config.toml
hidden_size = 192
decay_shape = "linear"
dataset = "wikipedia_en"
MLP neurons of a small language model. Each row is named by its layer, matrix (up: input weights; down: output weights) and neuron, and shows model dimensions 16-143. Each number is 200 + 20 x the weight over its row's rms, rounded and kept within 0 to 999.
After each neuron's rows, "fires on" lists the tokens most often at its 100 highest values on Wikipedia text that the model never trained on.

L6.up710,208,205,187,166,201,197,215,185,208,200,211,200,169,187,186,203,220,191,211,216,201,193,203,233,168,206,218,183,211,217,209,227,192,240,191,167,223,211,172,169,239,223,221,159,198,190,178,199,224,205,207,181,192,199,192,188,159,201,170,211,194,181,186,205,198,206,205,237,190,191,219,208,208,212,207,235,222,191,204,213,199,190,194,194,205,174,190,226,214,174,193,186,216,211,157,230,199,217,230,184,158,172,176,200,198,210,184,241,219,223,206,174,160,205,212,164,183,204,181,232,182,194,205,200,195,215,202,146
L6.down710,205,174,210,202,240,242,172,226,186,216,186,199,212,199,219,151,211,142,223,213,209,158,214,188,185,184,225,204,221,186,203,177,184,226,205,214,216,185,210,203,195,186,202,178,199,208,218,202,187,207,193,198,157,172,212,210,184,167,240,213,194,193,209,206,203,200,225,182,216,201,244,199,210,200,157,212,225,175,204,224,214,233,189,215,179,172,219,197,201,215,226,212,220,193,177,215,176,226,178,239,186,167,171,197,202,207,216,165,201,224,221,190,184,199,201,189,205,208,198,209,219,179,209,195,191,213,191,206
fires on: " or", " and", " to", " st", " add"

L8.up409,171,214,207,186,237,224,251,230,197,214,192,208,204,165,212,219,184,205,196,206,177,178,159,200,223,202,196,177,209,191,218,222,198,207,176,200,213,181,207,219,204,179,205,207,184,205,185,189,246,180,190,198,201,195,222,193,178,186,195,192,222,176,223,208,223,180,185,217,191,176,201,199,190,191,205,188,190,206,211,207,188,211,204,208,188,198,151,221,194,184,200,212,205,186,216,190,177,194,170,194,215,210,187,177,184,204,233,183,213,194,204,209,195,210,208,203,229,193,198,225,195,188,210,191,217,204,234,215
L8.down409,216,267,184,213,205,196,219,152,219,215,189,188,229,192,193,218,184,222,172,187,221,188,209,226,228,195,202,182,195,195,170,209,190,195,192,218,227,202,227,190,221,168,173,204,219,187,193,205,220,183,204,220,208,198,204,203,222,161,200,210,226,228,217,190,170,222,211,199,198,224,162,216,192,204,177,212,201,181,202,171,180,186,198,166,233,176,201,264,201,234,205,213,197,203,219,232,211,192,173,180,193,202,223,182,188,203,204,203,198,212,202,200,202,206,198,204,220,200,163,199,205,162,186,186,205,193,201,196
fires on: " \"", " that", "-", " E", "th"

L6.up481,185,189,179,166,197,217,201,204,199,179,200,208,169,237,189,217,169,158,213,156,241,199,204,229,214,200,203,196,197,168,223,223,178,197,190,202,220,196,203,201,191,215,190,217,220,191,209,222,182,173,185,175,234,210,197,190,194,190,167,219,215,180,178,163,201,219,181,201,200,192,223,203,198,198,200,213,179,207,180,233,182,203,234,200,199,196,203,190,241,212,202,195,169,200,201,189,236,186,202,194,219,170,215,231,209,200,233,173,191,186,235,195,208,178,181,195,180,204,235,170,214,180,170,242,191,186,192,158
L6.down481,212,195,220,226,194,239,195,199,238,193,195,182,196,214,204,199,221,178,237,219,193,230,185,212,203,238,210,204,234,167,202,216,173,192,212,199,166,208,182,200,196,222,203,229,184,198,205,190,189,186,191,171,217,194,208,186,231,154,219,242,196,175,203,235,173,189,177,215,228,197,161,219,198,166,233,201,217,174,210,201,193,201,177,199,204,195,179,196,185,198,217,196,196,180,233,173,214,216,209,179,182,215,173,182,210,225,203,216,165,198,227,228,220,193,208,214,214,193,205,165,181,157,191,180,209,174,173,191
fires on: " ass", " ex", ":", " Ex", " reg"

L4.up566,201,181,199,209,181,209,205,182,192,192,155,224,207,221,193,200,181,183,222,200,198,223,196,216,212,173,247,193,220,206,185,196,184,217,219,182,214,217,172,181,188,196,189,179,226,159,207,199,195,198,167,237,168,203,187,169,199,187,188,191,184,158,199,216,225,198,210,222,238,172,244,208,200,159,196,207,150,150,194,191,165,201,192,232,214,192,178,205,187,177,201,211,193,225,168,165,185,170,180,224,212,159,190,203,222,203,225,173,213,213,191,197,192,203,200,197,192,210,215,213,200,219,213,205,236,213,159,214
L4.down566,207,206,213,229,183,188,191,185,230,196,218,176,221,229,221,196,177,211,224,184,205,197,177,182,216,203,199,216,192,181,153,177,203,156,228,192,202,195,213,218,176,225,240,259,225,227,202,199,225,200,194,189,232,204,230,212,209,210,215,227,207,198,186,213,208,191,183,205,176,194,203,214,188,208,195,200,198,215,232,192,207,200,210,232,198,168,200,253,201,218,189,197,238,170,200,193,220,188,180,195,171,181,223,206,132,199,208,204,193,200,203,199,175,204,181,228,208,193,210,196,214,180,196,184,231,185,229,193
fires on: "k", "an", "A", "ik", " at", " for"

L2.up395,243,199,202,177,185,207,207,164,207,203,195,200,143,198,145,209,218,160,226,207,198,220,231,195,193,183,226,215,181,211,224,220,180,192,161,214,187,194,197,194,196,180,220,199,196,206,182,213,219,248,209,195,223,231,202,215,187,193,190,213,174,181,205,227,200,155,203,218,194,201,183,158,197,188,175,206,193,180,211,173,185,198,201,205,181,221,198,191,186,195,217,213,199,198,236,199,221,211,195,180,232,203,211,205,211,216,212,159,197,199,224,196,192,155,214,168,200,173,238,216,170,248,206,211,180,209,211,216
L2.down395,179,219,170,188,201,197,179,198,188,167,178,204,206,194,204,142,196,202,191,173,205,183,196,212,211,198,220,163,207,174,182,174,217,215,174,198,207,179,223,205,169,172,222,220,244,215,186,164,217,191,193,221,200,209,219,176,179,197,181,154,206,201,181,214,205,221,257,186,197,172,192,228,191,203,230,194,221,218,201,195,173,224,252,218,220,185,224,198,170,188,210,188,196,180,184,239,227,219,205,230,178,211,201,176,177,225,185,193,227,211,169,231,197,196,192,209,223,222,193,196,205,207,201,219,198,198,213,181
fires on: "it", "t", "e", "er", "in"

L4.up381,229,243,199,233,215,209,205,215,236,194,198,216,195,192,212,203,215,169,206,188,190,179,209,202,215,184,247,206,171,213,173,175,176,165,234,216,208,213,170,173,210,240,191,210,217,183,203,178,216,176,250,226,245,180,182,211,205,212,208,192,229,179,231,227,177,188,198,184,185,198,210,201,198,167,210,162,209,201,215,204,201,190,207,175,192,195,207,172,185,189,202,186,170,197,201,210,189,193,206,217,189,208,233,201,212,213,207,196,217,172,185,205,199,179,206,187,173,155,208,207,151,186,236,189,191,218,207,178
L4.down381,204,205,228,232,192,189,182,160,185,198,203,173,210,213,199,208,198,216,192,177,197,234,166,187,191,210,180,192,182,183,194,216,207,196,176,202,197,218,211,220,160,170,193,191,196,241,212,190,191,193,210,223,201,221,165,166,238,193,203,205,171,219,206,201,213,190,221,200,225,173,209,174,226,214,175,192,168,160,241,243,193,202,227,198,191,168,190,185,232,210,210,243,206,186,206,191,235,186,193,201,203,197,195,213,184,185,223,201,208,217,173,219,211,141,198,172,214,198,176,191,202,179,183,197,229,163,166,255
fires on: "ight", "ing", "s", "our", "ation", "'s"

L8.up579,217,202,217,192,204,184,201,193,175,203,168,179,174,198,157,183,196,206,185,223,171,205,242,193,186,195,205,190,190,214,216,196,227,166,192,197,238,170,194,162,231,228,198,218,217,198,171,227,222,209,170,181,241,209,241,167,168,199,219,219,223,180,182,216,209,207,222,191,197,216,184,207,217,202,193,213,185,193,217,203,210,168,226,185,231,217,209,232,201,199,196,196,190,191,172,189,187,198,188,207,202,176,199,238,200,174,185,215,196,172,224,175,185,214,144,202,154,184,205,205,172,221,221,176,225,207,193,180
L8.down579,171,218,189,185,224,229,193,217,179,196,206,203,168,176,233,200,218,187,168,175,227,191,227,175,189,180,212,171,160,191,218,167,187,195,210,190,210,223,174,231,232,199,200,153,215,209,197,189,177,196,215,212,179,178,213,180,197,207,184,172,218,190,219,216,202,179,223,201,208,202,217,217,168,216,187,174,203,198,196,228,239,234,200,196,211,208,187,194,185,200,200,223,222,235,163,230,202,246,203,155,191,228,187,222,196,198,213,190,172,197,220,213,216,210,216,191,218,192,207,188,184,180,194,215,191,222,238,219
fires on: " and", ",", " or", "or", " %"

L6.up476,189,221,162,176,183,190,188,194,185,208,204,217,186,168,214,215,189,204,186,212,180,187,222,184,227,248,264,163,211,224,200,214,207,195,210,186,172,170,168,210,176,200,183,166,211,178,182,205,225,195,195,194,215,217,187,161,204,204,215,204,209,197,220,195,189,161,221,188,230,194,230,198,232,215,195,157,226,172,184,226,218,223,195,215,200,205,208,203,213,215,223,194,187,184,244,208,217,198,212,174,171,204,189,237,197,223,171,179,229,188,205,203,194,217,204,223,220,206,224,212,215,221,175,206,228,261,194,203
L6.down476,236,185,190,213,217,192,205,211,236,220,159,164,229,201,217,200,212,201,199,168,179,198,161,162,206,182,211,220,192,184,227,220,179,173,224,216,213,201,215,171,203,177,200,153,205,215,175,190,195,216,190,204,234,198,222,215,205,179,204,228,219,184,197,175,216,193,186,186,177,198,187,189,195,199,212,199,222,220,185,221,179,205,212,211,204,219,219,212,215,204,227,205,201,204,201,173,194,176,188,171,231,200,205,184,172,186,255,193,208,192,246,224,204,220,224,214,188,178,196,195,202,190,174,193,191,129,209,179
fires on: " |", ",", "ok", " in", "ing"

L3.up681,217,193,198,229,199,200,202,190,181,247,214,203,211,132,233,181,177,183,217,176,230,201,165,184,176,240,201,208,206,220,215,198,188,196,208,196,232,207,161,189,248,232,171,207,219,199,185,194,220,196,197,216,233,210,194,206,249,196,190,226,188,178,197,207,189,188,202,210,171,195,201,185,201,176,213,216,193,206,185,215,227,210,214,197,181,187,180,206,186,179,165,224,190,227,231,189,198,225,192,213,225,201,207,167,211,207,203,169,205,227,200,218,179,179,162,197,207,212,231,208,181,164,176,185,217,177,215,209
L3.down681,217,199,211,184,240,197,201,197,203,197,204,202,191,162,236,197,195,216,181,177,194,220,229,209,195,196,191,171,200,210,203,206,186,171,201,206,182,176,183,182,215,201,187,217,236,205,172,196,203,208,227,238,194,228,192,180,226,142,213,180,217,216,174,207,194,177,256,166,200,204,216,183,181,242,192,194,176,193,229,189,202,189,212,214,204,181,182,193,183,205,175,217,216,210,195,226,203,237,210,180,217,241,210,168,190,194,198,198,215,231,241,183,236,216,170,216,220,188,196,203,202,187,178,181,208,194,219,197
fires on: "re", "e", "-", "gan"

L3.up695,205,191,180,202,164,161,181,176,211,224,192,196,226,218,230,221,220,202,201,220,214,176,209,150,221,172,206,141,233,193,210,200,161,199,199,178,185,216,199,204,204,157,235,205,182,201,231,197,204,220,222,223,220,196,190,189,179,216,209,193,196,193,231,197,214,204,191,201,210,172,218,211,185,178,216,210,192,177,208,209,180,214,189,187,208,190,186,214,194,191,162,233,188,176,230,186,123,193,188,206,206,222,212,188,196,208,175,233,227,222,185,198,217,189,196,205,173,206,160,194,219,192,212,185,221,230,211,193
L3.down695,183,191,207,220,216,207,154,184,214,182,207,207,188,185,183,169,198,190,189,195,209,181,208,205,195,185,203,195,206,189,177,198,212,207,210,209,238,193,200,214,184,186,173,204,172,210,220,221,220,200,153,186,237,156,207,229,218,209,214,216,203,230,230,193,187,181,183,231,198,238,201,226,201,182,175,204,173,211,179,163,168,206,217,229,207,179,193,230,162,186,218,173,214,211,220,131,209,171,182,208,175,218,184,194,178,179,158,190,203,217,209,210,170,214,201,180,179,162,226,218,216,202,195,190,226,192,212,213
fires on: "a", "k", "an", "uck", "ok"

L8.up43,228,218,194,193,218,211,176,180,182,239,180,173,192,216,216,212,186,198,200,198,202,222,203,178,192,245,174,215,206,185,195,197,186,215,177,182,191,186,176,208,188,238,239,169,211,163,202,224,176,205,235,190,213,195,204,228,200,228,197,226,178,220,198,202,235,199,199,198,227,194,216,201,186,159,202,156,183,209,153,213,193,221,171,192,206,224,201,192,185,214,221,188,196,221,211,199,207,167,215,189,242,221,182,237,197,228,199,188,199,199,200,186,172,204,174,194,207,208,186,212,182,205,203,162,178,205,184,204
L8.down43,220,229,194,216,234,193,198,174,217,222,229,213,204,182,224,190,198,186,208,194,195,163,193,171,216,211,207,202,218,231,246,198,169,205,196,227,240,219,189,231,218,186,216,203,221,205,187,213,193,202,194,173,183,195,209,186,171,193,217,199,220,205,154,176,211,200,198,199,248,242,209,221,212,202,195,190,193,203,207,203,199,195,203,192,203,180,187,202,203,205,185,206,204,208,194,175,170,214,208,219,216,168,190,190,181,181,181,224,192,197,176,204,221,244,202,199,200,211,204,199,192,161,209,221,191,206,175,201
fires on: "en", "-", "an", "a", "ur", "on"

L3.up287,190,219,220,192,180,218,203,221,195,215,243,229,232,218,220,241,255,176,217,201,174,191,191,162,180,206,208,212,209,204,194,168,227,185,197,182,223,242,208,207,236,212,232,219,222,201,189,141,204,247,179,218,202,215,196,172,189,224,189,187,197,151,226,188,181,208,217,220,218,166,200,188,162,180,225,220,204,187,201,182,211,204,214,187,194,233,229,220,204,197,199,198,206,206,211,180,212,198,175,187,202,170,211,208,190,206,212,181,214,165,216,172,200,185,192,213,200,218,200,234,169,204,156,203,214,198,187,213
L3.down287,214,185,231,192,217,201,172,208,243,193,209,193,208,189,199,206,211,176,198,196,171,184,225,215,201,188,203,209,205,162,183,182,186,208,227,226,196,229,232,205,204,208,224,167,186,234,193,217,206,190,209,210,206,173,220,226,166,175,243,188,216,223,181,141,204,236,194,192,205,158,157,187,200,197,215,203,196,216,185,164,206,199,195,217,192,207,182,179,207,230,178,196,193,167,226,206,209,205,194,202,224,227,191,185,202,213,198,232,178,219,200,192,180,196,174,196,210,217,158,214,177,177,204,180,175,184,187,186
fires on: "s", "ion", "es", "ions", "ences", "ation"

L2.up88,213,173,218,167,188,222,203,177,161,186,188,188,240,188,178,178,200,222,180,184,176,219,203,211,187,210,203,181,230,213,213,180,174,203,230,200,215,219,177,205,225,196,194,235,213,200,208,215,205,235,189,198,182,205,206,186,215,202,228,201,200,196,165,211,211,170,234,186,219,191,220,155,193,206,184,203,171,216,211,188,207,226,221,184,214,151,204,194,178,211,163,205,172,196,201,205,196,255,192,139,215,190,189,210,208,219,204,199,211,202,230,205,196,153,190,208,204,191,223,179,244,186,191,205,168,187,219,234
L2.down88,173,202,172,209,205,216,197,203,171,210,170,225,234,197,202,201,224,231,198,196,177,215,206,199,199,181,195,217,251,198,193,212,212,206,222,172,186,203,226,214,196,199,203,188,175,188,252,180,248,215,206,217,140,210,214,214,220,179,208,233,222,210,179,231,182,158,186,222,213,211,177,176,225,218,190,206,179,179,224,186,173,178,221,219,175,209,228,194,197,204,224,188,179,172,173,226,199,181,203,194,189,207,204,178,206,182,208,228,216,195,226,201,209,182,200,197,205,203,198,157,249,205,157,217,214,184,200,240
fires on: "ra", "ri", "age", "em", "Y", " tra"

L2.up488,207,187,214,183,243,183,180,204,171,190,203,224,211,236,217,201,180,195,215,159,233,203,199,195,202,192,223,200,208,184,172,187,239,222,211,242,200,190,168,211,190,211,196,202,198,194,195,182,201,209,184,189,179,216,199,216,146,232,221,184,231,192,202,222,226,198,207,223,233,221,194,183,223,182,213,173,204,192,197,198,184,199,179,172,200,207,232,229,206,208,196,203,203,225,215,180,172,200,186,191,139,250,182,221,225,211,206,155,246,170,155,191,205,189,183,199,225,210,179,206,219,211,205,232,193,172,210,207
L2.down488,200,226,177,208,167,226,217,178,167,169,204,218,178,213,199,193,188,219,198,215,195,172,185,205,230,198,196,200,190,205,212,205,172,204,200,163,188,207,203,190,233,217,213,195,224,222,195,187,163,236,177,207,211,212,198,190,222,181,227,205,190,207,224,171,186,208,191,211,212,229,217,183,199,215,197,232,213,190,160,157,229,202,185,204,198,221,168,209,184,190,223,180,191,213,168,179,216,237,216,209,218,183,199,165,205,185,197,208,153,241,183,174,183,225,175,201,202,178,201,210,227,196,194,179,208,196,222,213
fires on: " of", "s", "ary", "ag", "on"

L3.up158,227,178,209,196,197,213,179,205,185,200,176,211,181,188,194,209,188,247,208,227,230,191,180,195,190,222,230,183,198,244,197,198,178,166,178,214,200,210,221,188,179,203,193,195,205,160,191,192,203,209,182,236,197,193,203,186,182,181,203,196,206,182,227,183,161,185,194,197,216,184,208,210,178,216,176,214,167,194,232,218,190,163,165,226,200,200,229,192,174,224,210,215,193,224,226,201,185,217,150,214,225,195,171,213,245,193,208,183,173,204,178,209,190,211,217,215,193,211,182,161,212,193,181,219,235,221,214,226
L3.down158,184,232,225,207,200,192,187,201,202,208,231,192,197,199,222,190,182,155,216,187,211,204,172,218,218,195,220,205,181,203,181,209,220,184,190,172,180,174,200,199,207,220,194,203,217,175,195,226,189,256,204,229,217,185,206,203,210,196,231,194,195,194,189,198,227,178,220,241,202,208,215,225,202,194,201,185,167,244,217,219,189,204,165,209,212,252,206,196,186,164,185,213,173,189,193,206,224,168,194,203,191,176,203,195,197,225,222,206,214,174,198,136,196,176,215,192,201,184,206,206,231,176,197,205,201,197,213,211
fires on: "A", "us", "an", "'s", " of", "est"

L6.up541,194,174,221,227,191,176,217,186,175,198,205,204,182,197,193,183,237,179,207,189,167,217,176,202,164,176,231,213,182,158,229,187,172,194,202,194,237,187,210,202,216,203,225,200,207,210,195,186,219,229,220,177,178,187,200,198,195,185,215,217,226,203,173,245,185,178,219,201,181,230,204,172,198,162,205,198,168,205,197,187,219,218,179,158,208,219,211,191,207,209,226,179,215,175,235,197,214,222,213,183,231,224,197,192,167,211,199,223,177,205,191,195,202,177,199,205,187,199,202,201,194,221,191,198,208,190,207,184
L6.down541,216,222,158,198,157,217,200,196,212,190,186,184,204,175,222,193,214,212,177,187,183,194,199,170,220,209,183,190,191,212,178,180,230,221,184,230,182,256,186,217,147,171,237,203,202,204,209,202,194,191,199,201,209,227,222,205,206,202,224,180,185,195,209,211,231,203,241,188,187,192,210,188,226,215,212,213,230,201,170,186,174,212,202,174,175,149,182,202,191,218,227,182,209,225,182,165,224,195,208,199,202,183,197,218,220,230,208,205,228,202,218,213,215,204,195,153,223,186,184,204,173,213,210,214,188,183,193,231
fires on: "er", "or", "at", "ers", "in", "pt"

L6.up660,205,204,245,179,185,203,216,216,182,217,245,176,229,224,251,196,198,141,220,173,192,203,215,187,198,194,198,134,196,193,183,219,209,196,218,204,203,185,199,185,225,234,177,201,194,181,201,189,196,180,227,212,190,207,162,208,197,204,208,193,169,212,205,177,216,196,235,202,173,225,219,219,184,144,152,233,220,223,201,216,189,212,203,179,210,194,208,219,223,188,211,215,186,183,210,216,171,230,177,202,237,214,172,190,199,206,198,165,208,215,204,226,190,232,258,205,187,199,195,225,181,213,161,206,214,212,185,189
L6.down660,190,211,197,205,203,191,219,225,172,189,178,191,206,197,197,210,241,172,195,178,175,201,184,214,201,257,196,203,214,199,171,199,215,254,204,205,209,200,206,200,235,185,195,193,182,243,183,204,226,152,224,213,168,219,200,213,215,218,196,176,203,197,225,170,160,201,175,186,195,210,193,174,200,194,218,190,183,170,190,206,197,180,214,189,205,210,187,209,201,214,205,205,173,176,235,224,190,207,146,196,212,182,207,203,230,207,178,218,168,172,232,196,212,163,220,198,241,207,182,222,217,242,239,196,190,188,216,232
fires on: "-", "por", "i", "w", "re", "p"

L3.up685,249,224,196,203,161,221,201,186,193,214,202,222,195,189,201,170,188,187,186,186,182,209,206,221,220,192,201,212,241,199,214,237,210,204,210,186,194,213,191,224,201,220,195,217,222,179,180,211,180,198,180,207,195,206,215,178,221,189,162,141,197,202,162,256,204,203,213,223,197,200,236,164,193,190,181,238,187,207,146,183,213,198,231,213,215,191,236,177,164,235,194,223,232,201,185,174,166,177,181,211,208,202,182,184,199,167,187,168,199,222,181,240,201,180,232,215,156,207,221,215,211,209,180,219,205,209,227,180
L3.down685,207,192,190,168,183,197,189,212,207,141,181,180,208,237,189,236,184,212,212,184,193,213,208,208,203,186,205,219,208,202,193,177,215,198,221,213,239,236,179,219,218,194,227,216,152,193,196,205,202,201,196,195,197,216,230,195,187,194,199,187,191,185,191,185,208,211,230,186,159,209,190,204,218,176,196,184,186,173,147,178,180,241,240,241,235,171,167,223,173,212,182,203,199,207,202,164,223,236,213,184,175,175,200,202,191,204,184,188,229,217,236,165,244,213,185,212,198,210,195,203,204,215,235,208,197,215,186,206
fires on: "k", "ik", "ank", "est", "K", "ad"

L3.up760,199,227,180,210,189,193,209,215,189,203,191,185,200,192,228,225,186,188,200,194,180,212,194,207,199,201,170,216,198,201,209,250,217,214,198,180,189,167,179,207,198,195,189,234,182,163,192,217,209,194,234,218,206,221,204,215,246,227,217,199,223,207,206,220,177,179,215,182,201,181,208,197,209,185,223,189,243,200,196,205,200,211,189,214,202,196,192,176,198,213,198,236,204,205,207,185,186,198,168,223,233,209,198,217,186,209,202,204,186,215,240,219,207,191,205,207,182,211,197,167,212,196,180,175,148,191,187,183
L3.down760,222,205,159,227,192,226,193,223,191,204,204,224,235,190,197,208,179,217,185,190,240,225,221,159,159,204,191,205,209,206,181,195,225,185,198,223,228,151,184,214,203,184,184,266,188,219,188,214,174,190,234,205,196,206,204,201,205,202,193,196,212,195,211,179,195,206,173,212,205,236,173,184,231,230,215,200,202,194,199,201,201,204,168,201,216,233,206,186,165,224,182,211,175,198,202,228,197,166,173,165,219,210,160,165,170,206,187,210,206,187,198,192,194,181,231,195,190,204,193,179,222,185,175,211,191,201,181,197
fires on: "h", "u", "e", "ad", "ent", "eh"

L8.up540,193,154,155,221,186,207,203,184,203,171,196,212,173,161,213,192,209,213,202,185,211,214,184,217,198,220,195,197,178,215,196,197,245,219,196,200,198,165,221,237,159,220,182,222,183,209,211,185,201,200,185,193,201,203,158,172,221,201,211,157,196,206,201,190,200,203,176,170,244,206,202,192,185,211,181,176,177,241,163,193,163,227,201,211,164,216,182,192,176,261,198,213,187,197,193,206,208,196,177,195,229,205,207,197,190,211,190,242,233,181,206,192,216,189,219,203,177,230,208,210,216,178,211,223,213,223,189,175
L8.down540,203,215,160,199,230,202,194,207,216,180,220,174,201,228,192,186,213,202,189,221,179,203,206,224,222,178,227,179,233,196,218,198,141,203,207,177,201,240,148,200,223,166,223,191,200,209,202,191,197,216,221,185,212,187,248,218,159,191,231,216,161,189,206,205,206,197,238,174,179,199,214,222,193,196,221,217,193,158,202,196,174,213,204,196,224,171,203,203,185,170,192,204,211,178,220,207,179,196,204,241,163,182,187,173,198,186,197,202,210,217,211,203,191,188,205,201,213,204,163,169,230,183,185,181,192,215,177,217
fires on: " (", " L", " S", " of", " I", " in"

L2.up687,209,218,230,196,241,186,193,193,213,198,219,192,203,174,177,198,218,205,188,207,179,198,224,194,198,197,214,165,222,216,173,188,189,200,224,224,191,186,214,193,221,177,227,216,202,211,146,221,193,199,194,205,187,217,204,205,212,176,221,220,217,225,240,204,193,146,203,168,183,160,195,178,229,178,217,191,198,146,197,197,168,194,224,189,201,175,212,201,192,246,225,227,179,219,208,192,206,196,206,188,196,190,236,229,217,190,216,176,204,216,221,222,213,205,199,204,189,225,200,170,199,163,187,166,160,198,238,206
L2.down687,211,197,160,199,162,186,194,202,197,185,229,180,173,194,215,208,189,234,190,211,229,204,236,175,191,208,187,206,178,162,228,196,204,203,211,202,239,189,208,196,222,172,201,200,206,177,224,198,180,212,186,182,211,215,208,192,230,185,180,203,223,201,181,177,191,200,244,214,211,191,225,205,187,228,188,202,187,208,199,213,210,218,189,186,181,205,174,175,178,182,187,239,224,222,187,180,174,196,166,191,232,211,181,212,194,241,251,226,209,191,200,168,203,180,179,193,202,232,204,162,195,170,187,216,209,197,195,172
fires on: " |", ";", "e", "h", " role", "-"

L8.up681,188,231,199,216,209,204,190,202,169,226,241,232,199,194,167,226,198,200,192,188,189,189,213,221,201,229,177,203,172,180,189,229,188,184,181,202,182,220,202,182,249,208,183,176,228,188,192,228,208,212,203,175,183,226,207,199,165,202,196,183,170,174,202,183,178,216,214,214,181,186,216,163,199,206,151,182,188,236,197,184,207,238,197,180,259,182,202,203,191,214,221,180,215,221,204,194,224,173,193,170,198,197,200,206,166,201,184,238,234,196,213,212,163,219,217,176,212,180,200,215,178,187,228,189,203,219,211,171
L8.down681,216,190,177,186,199,218,237,177,241,226,196,177,207,209,212,178,206,203,207,186,216,230,212,233,169,201,234,225,199,186,197,224,163,213,205,197,199,248,218,202,164,183,187,196,175,184,192,171,191,208,176,241,179,187,199,178,205,173,214,241,214,196,173,192,208,180,198,211,235,232,216,204,182,214,220,176,229,217,185,186,221,197,204,205,216,209,195,196,179,204,209,219,158,201,212,185,200,210,180,193,179,208,209,172,183,198,180,163,201,199,172,207,213,180,191,211,193,209,225,169,184,208,205,178,227,151,212,198
fires on: " ", " that", " d", "or"

L4.up232,215,187,205,199,221,173,234,185,188,194,205,182,191,206,210,260,197,198,231,201,214,181,190,192,185,209,213,237,211,200,219,202,211,159,223,204,199,245,154,211,201,183,217,188,219,172,215,141,230,233,175,228,215,198,178,188,208,194,194,214,166,200,174,175,182,181,217,184,178,183,207,198,155,184,210,187,184,197,234,216,201,190,185,181,192,204,207,201,220,210,208,247,171,171,232,220,203,228,208,189,215,188,200,208,183,196,189,206,166,192,185,211,201,195,216,200,224,187,231,192,206,183,163,166,213,210,212,181
L4.down232,194,170,180,233,183,211,188,227,181,218,200,196,220,189,191,209,182,190,251,191,175,221,205,166,174,190,179,207,211,216,207,208,182,205,215,210,191,222,188,193,195,152,212,192,196,191,223,177,222,203,204,162,181,212,211,200,170,195,203,196,181,172,202,229,213,203,188,206,230,183,159,207,243,205,209,196,203,191,237,208,202,172,211,212,213,170,203,246,165,186,210,203,180,224,210,230,215,203,232,189,229,223,151,195,200,200,190,198,201,201,208,215,207,197,211,194,202,147,226,206,213,215,181,203,217,147,199,208
fires on: "r", "ri", "em", "os", "ol", "\n"

L6.up48,203,198,203,207,257,213,204,192,191,171,220,211,196,189,210,184,204,189,215,184,194,182,187,196,184,213,190,203,206,178,191,146,242,222,211,205,155,184,160,211,192,249,210,208,195,179,220,225,190,199,189,200,209,194,182,219,190,211,181,222,212,183,199,217,219,217,186,188,234,223,204,199,190,202,224,201,214,175,186,189,176,189,230,149,206,197,198,190,193,203,201,197,178,222,199,199,216,199,206,213,244,231,209,198,189,219,182,182,202,164,180,162,212,222,197,206,190,203,210,243,251,200,252,203,206,224,168,186
L6.down48,191,204,182,174,232,208,207,207,225,184,203,225,202,210,234,216,226,168,183,157,195,213,136,219,212,214,223,159,229,205,218,163,189,185,182,221,189,195,203,221,254,179,189,216,197,212,200,229,185,205,176,212,197,212,203,182,181,198,238,220,248,200,191,169,193,175,204,190,179,183,194,204,184,164,209,203,210,210,177,181,198,181,185,195,183,154,181,190,182,193,192,178,191,234,223,199,204,183,200,216,190,226,216,187,184,212,201,206,170,207,204,218,169,212,175,196,218,184,199,223,210,176,195,174,188,209,192,246
fires on: "-", "–", " of"

L2.up742,200,189,185,162,213,184,194,201,190,200,191,236,198,188,254,187,194,199,200,185,217,168,183,213,207,191,190,201,224,220,233,236,183,227,213,236,208,177,210,237,208,232,155,211,190,198,232,185,196,184,205,206,211,207,208,206,244,166,196,192,196,210,209,214,164,209,207,228,195,202,175,206,224,182,192,200,184,196,211,200,225,227,215,186,246,195,182,217,202,185,175,183,199,197,216,204,180,197,194,206,205,190,184,209,175,228,161,163,201,185,219,207,198,203,174,193,242,185,224,224,236,170,194,190,187,188,222,198
L2.down742,214,216,188,212,227,181,208,184,184,220,212,218,217,169,205,197,204,180,202,183,204,184,224,244,206,182,202,199,188,179,216,203,197,214,238,226,195,193,197,217,225,192,181,200,176,198,199,195,175,194,182,179,184,222,188,240,190,204,196,224,231,228,198,204,212,171,198,218,233,167,162,183,219,200,192,207,228,185,185,178,230,218,190,210,203,185,222,207,184,215,181,177,219,201,170,199,230,198,224,177,214,205,190,167,159,187,199,177,202,233,222,203,202,225,177,194,205,192,212,179,184,208,181,224,159,194,253,243
fires on: "om", " long", "e", " e", "re", "if"